config.toml
norm_place = "pre"
tie_embeddings = true
schedule = "wsd"
MLP neurons of a small language model. Each row is named by its layer, matrix (up: input weights) and neuron, and shows model dimensions 256-383. Each number is 500 + 40 x the weight over its row's rms, rounded and kept within 0 to 999. Numbers have three digits each.
A block is one neuron, or neurons of one layer that tend to fire together. After each block is what it responds to, as a language model described it from the Wikipedia text at the highest values.

L8.up1117:422521514486472517510537469466479528502428457528485443563437539593497516506510471463548517530457523541527577521484490481498583499555543507472464490481532475515524463561443508457449503489502524412521486480458521493533468477483515557456464562423531520493546533438522536490470586489558490467430525589482456432477583565500506546471509468546494611492523478512494467419545498501472515544499
Description: Last token in parentheses. The final token inside a parenthetical, just before the closing bracket, especially years, numbers, country codes and round names, e.g. (2006), (KOR), (first round).

L3.up5:501413528465523471541511484510446527471470485479509509559488463476538529438471467494468430440460519439550542530518436498483505524462515538515496453584474528505453430487520533421508502442590520563459525558480442482469590545606551506529477470464472618521520499500518494516586508532478546517547480494507480526453452542508494621472487490472543430524548489492495450505461499508467502545548
L3.up71:495452549460501482473559478506499557521458444508574487448514455529476498517569489509464482469473535438524562497529503501401499475503539516491507445657464522501514412559493521496510525473496509435457461509589498497476511521504499547535462463494508461504427502550583534565558482497529534485494492532488401523533538537503441569489502647528494543472574411497454481456516491449539507512527
L3.up95:458413461410466447524539435479456472493497552521505508460429544505469522489516510513500558470511505509531514557447541474523573526471550558512408518550488464460449513575478480473541447539515497467521529547500529532458522502602484429492515570490475565583556519547529545491570556528489485454513427517565465481461510530528443557513509537440539488560462476578482520517481455409512505559540
L3.up111:476532499475417500537521474494510493580447515483452540556458504557500487491520570447544525455509490496556495537409461464513474507550567470491553505491468421495437432547491541549528475560453503504488491462471500488438559589536549428501486530485462541540463471509485529530497583492491525523530497487488394470517551514534483487521496519501497482473474425588470451466509486520498545535508
L3.up934:492532491444469553578495487490471500482487526496574486619431560548474516561456523494495499529524508462461609471458454455557510501552463469549507498415502486466487512501478470525483505517582550477460490535498478467497580574526461359468572553513506587506482446507494556502508497547512455518452504537476500468520502411494501399487505542460371552477491603512574474509464506558557455523514
L3.up948:488508472453517515596565512527489410538547522477503469490435536516543467527493504526501376417457567558590572497475555476477554487524567566505547517536455538512464394470463495456493462527548527435475507523530472437476576516485484493518554528556498490437474552527509531500508552483479524454557445480516475466453543522535481522477524546447460553535482515485545460530469497487494483515507
L3.up1230:489453463430458495480570458497515566461516568491576462540530578478526551517552449491495500435461510417508583511418508482584541610532478569561505448574485475500547445480498452464441522547513537448547490491486520487459513612490513523558446530566535504512474547464576547504544574585527480503505476502468525457471531505497465504439462605513463504541469508530552447530508553389575507496550
L3.up1305:449401509530547585532498505458524489528468563477504520466496489517515531479560531484499503482479597491509526394505477425471501487496541569535470492527524489532541457507474516562498596482480503476460505523534493498474489516486519449562536542478546511495494503527620540498488564543525469461515465496446531480447452494445514498474460512435528537513412508495514491538512505465449427486527
Description: Word pieces inside parentheses. Word pieces just after an opening parenthesis in tables, results lists and headings, e.g. (secon-d round), (s-ubmission), (head coach); also mid-word pieces in headings (Fir-st round, Re-t-urn).

L8.up470:528510424580481524548540455554519530491516540483501470469504521500495517461543515503483468436532483482494503478505560491472497496534469511480528555485456527491468525542481481545528509608534566492438597449507494506525494579495422524415475457421536533499495507487468533496504483543535502504536540492544525506510435523500417478489507487533461567592494495493515489499398550439483511570509
Description: Word-initial letter fragments. The first piece of a word split into subwords, often a lone letter like F, N or f after "(" or punctuation, e.g. "(F|ounder", "f|iling", "N|/a".

L7.up26:487458514500541476519502462539422491452538497490473507532490584479518569453441504547480490463504484500501572473500520486466509402561461499519440457567465492517429483520409468543451514560509513463505477520536495549513551495484466447482473512575535552494492479594452506469533506508497463494467547591554443465454465501577485532586505494532524499511527600603565455517478551449559460573496
L7.up76:569521545456516499528500423451564481526519463546494407484538512531491522491402470525480434550524503443451462565577515528498521548608545534486532566562552492519455549512482473500529450452461462457553494544488519495542452510520428523516511514545477485482479422535516519522424553531464504483534549502501497494442492548527440494536524522464510487467508450542522446506524549457501522579504
L7.up315:518480482498488569500524467459484519496512517536499414509576543479511522536441484552489615469516493536525440485495454596534586472559486625486514552565480517508400478528528479489486438539510474467412488422576523551514503543477480508491550521483542422591398445469452457427438526453497504536553540506538532512518483462498512540537455538476527502569474456440517552490454520422588475503496
L7.up1222:493520474457441556530525525455487465532464465547491501506501497568468502489414466514543439494532480478413463438562515472423490494521506482429568505486511494480512511568595487538532475510549526447526488451522385528481485469457561493494571569552508573462486509498525461569510538527502413406464480583440534531470439457499536469559492496462515530506440517526437467465445537515488553570472
L7.up1317:491521495519454511502504450477469458478497495510509524520486469526518489516453476542573497424528564525432508481522454491434454498520442496501468457472498541601421516505504469527486581579518450488522525495468495450545463609473500528589507539580496501473476569422536489546503461485488457464465584473493438444459524528453558559464519508525497504465572442499501549524514507560488420565531
L7.up1453:526483493521480536466509464509449513415475577486483487546530522534479544504442474528480518458530509459553473484454537510493541462569446512535490491536448503456430501524426486480437474540532524473502484520503507357482478493512519473463489480476489410420455533532485569425544562515606503465487517493558544486496530523545450505540505451549516561570469465476481525491543519513536508501532
L7.up1501:523554433534448549490529523478504573507496454534454443505490557526481526476526582453514534525521539419535501535565458417486478441528477486493503491508538562517487531454405484578517503543478489477468504537417402484537483509478472475498487489468479503459461426444445484503574503552542511477510505494509512514518519504544545586481519501491586546444485417493546505570517496572508534525517
L7.up1509:509497431502481518503494451451471524502500537517528443475510538535474481502448478523501476500486502483511561495516554436495533411484448545628520530499527590522488511466466457465503471505505472400497481436484536514479485523533516543545548537499466495487404480500434520501475431499543549444484470462485573561521557539500574533501502483529515562519559533496519520476472551481466491499434
Description: Word-initial fragments, mostly "di". Short first pieces of split words, especially di/Di as in diabetes, dirty, Diana, plus ra(ting), Bi(ble), te(mpo); occasionally table pipes.

L3.up293:501548473570498509555490516451522510490451435471546524446498463482565438425491466538491493506601500548541496511515475474479538465560519581463506491481509534469522523549516530515557435502488489508500474452524534473579484507519503498500567474450515523559504451472434507578436516495564515461439490447518443452490548462529447539520520464429412478474555450457459468539464439481424485457537
L3.up360:534427420497491481481482521483501451460486534475489434485423546544566476445507495477445470407527497515513562492459514479473563435479477617533447469520461534549512513566469497491543581508492493514530466510518504520428475502480507510530511543468541468471487550524480548513419517592500513483460500516440484462448425518457529458469431526477568507542447479502539469556528525454587528508548
L3.up451:459458409532483526547517477467541475444510542523512513495556562458507471552448507492490469489514520458523547536432548518494512506511542537541483521460471552509535530454439477513516527513491490474445565469465501542525522494474482484551462628470411529486483463491469575513439461499525496440455480518525501461425451419511498493436473497527437542452520504521433464486478484500484476525594
L3.up682:467530470507509635514512488541552521476506580471479488454506483496493458497452560558515482517541520456519532488510530438483475400469537483482479482480475560530568519502501488483526516480483517539491391502565483488523470514453547555534578551468498493462486510497470519563416531540513491459440504520488540538466414563478616536526489503478503515479505512505522513520487524450514513519483
L3.up731:491526424588501480517485556420541440460491412490493504511551506493495489526525511496542418519581438499510503521517435510447474372529461482533483479529483563426477527522418490536518503484505499423471491494555483534534525500520471488483487514500489515507455492532521478531413532537530525475460622432485476479510487446520501437506448537529509499530558476504485488507533405441499467522505
L3.up865:491552477528468527529530494474569505543525416480502505462551508546417500492509385469518491493566537453491457545470465544499500461456496529512381469463467456530457540543577491504499453534491487398492483502546510529499462525444486514534554510533517520446499488526484539548394484526488487511493505559547473535444453484489567523547493559480481553516474489484494486460524502423484535573494
L3.up1057:538510457451499583460504451468524454485562508499453434501506506586543518497568518511552496430513511597526528501430441495505566498507580452479444552469496467498441523541510538509534500535513515489481521522508464460529531460465483519501519523492486464511545447491445535509433496526483484520504525529484433474423463434536530494501555485474555437558531520523459524518527432517514482453524
L3.up1213:481462442462513558466574479512547486524530527492559487509504477533484447491522622525469534491459600452508537517611493487498556479508484539471453511489451478462474528523472527457497410580522511427482450494483484563478477476456523488511456479479486457457419480560520497526506510562491496479513508558519539516421464472484485536508574570536511545554533475548454524477525508469421521519472
Description: Word-initial fragments. Short lowercase opening pieces of words split into several tokens, often after a, the or a possessive, e.g. wa(ived), ro(mantic), t(ag), and the t in v;t;e navbox links.

L7.up215:555457484474458529534567429554439530513501514458542539454526474466582503458529521505477497432482496460495506440464421499580575419527536506538535498543451546446489477524500521523559516527502481445499547482499492540454514556505504418530506460459523474481439525516562496546502440529574474459500492515469501542553512505539539527454467506524479498504463460485456498430446469472553515510469
L7.up373:461520458456501503466536464519477481446479511498488508433568499486511551528446482415599519404509519538538535501442483494517511545500536532511500516483506533530440423510441439505492502533524550454493516510547548482549544550550511529517454508491535495575442516512542483542491488433485480487510513513592495457480455523503467522474466457515370553505516500509462465546571539440517467547549
L7.up484:484525430478422470573519546487538483488498496448464550524522464507518526506513516542475567390470460497548485499461483495482546541533522468475463523545431511458454481480466554459467448499456517478474548521471545485550471517501562459523496477459504462536473496513526430567566554539524563544503473495494531517534572434492449493568487555515551543502497489486449487509532536468556460434472
L7.up578:480472442474479512501494434531488467530495440474482492518536535567473506506560481479456536493544482537518572467518550483504488491514539428557476554393570512600473511526502527593427437519453492565494501518536506498506515475475471440455487382444495428584451537551518510524480472515491508524463479557528451513454534500448538515428448539599542498547591535503521507506547491526548420508530
L7.up734:466554458478422493490494521509542461468500471474573492501491448536512519508435563524502475468539530490520540535497476495488462526501556464514518481462510515401431487504458523508579490557460570521474513535484484465497409484433506495536561531506477532408450544564585484605473507534529521369486445455478516514536468525524445486443521518460474532472478537480464480513489475480528486504550
L7.up921:480455456537467468562524419552498510487488516465527505530526499548541569505473606506471541434505468527497475479433512500428449478487460446504495562446459526438530427508412479471531528501519508536506521491516491465577446583505535545546526495475457473532491506453504474513517460548477497447481488462459518473516504474535483544489539470526500477438505518542541504578602496480534468452528
L7.up1235:478450425475505473498536481531438472424466448448557557448513492516440539538519516555514542447554482466567540476507447479455548562457505465577521519490555562532463501510464515542449517476496548425460475534526495512560547562507549489513533529454453478535493550558494429534473568557545530505494579511524505396539504470504488508513483510560473484465541499575550596528522467510534506505511
L7.up1464:499491451524476547557544478493520492487495448468510501435539500500465479517528500514460498450499490624498479492471496563540534524534527472494512507446513485508498501472424498487453497555531580504478500468503516484526401527533547516491494522490460475556499506494550470503466503465511524434485521485478497465551520472464535502496483455492459521446537514422471567501490479534547482531509
Description: Empty table cells. Blank double-space tokens filling empty cells between pipes in Wikipedia tables such as election results, sports results and filmographies.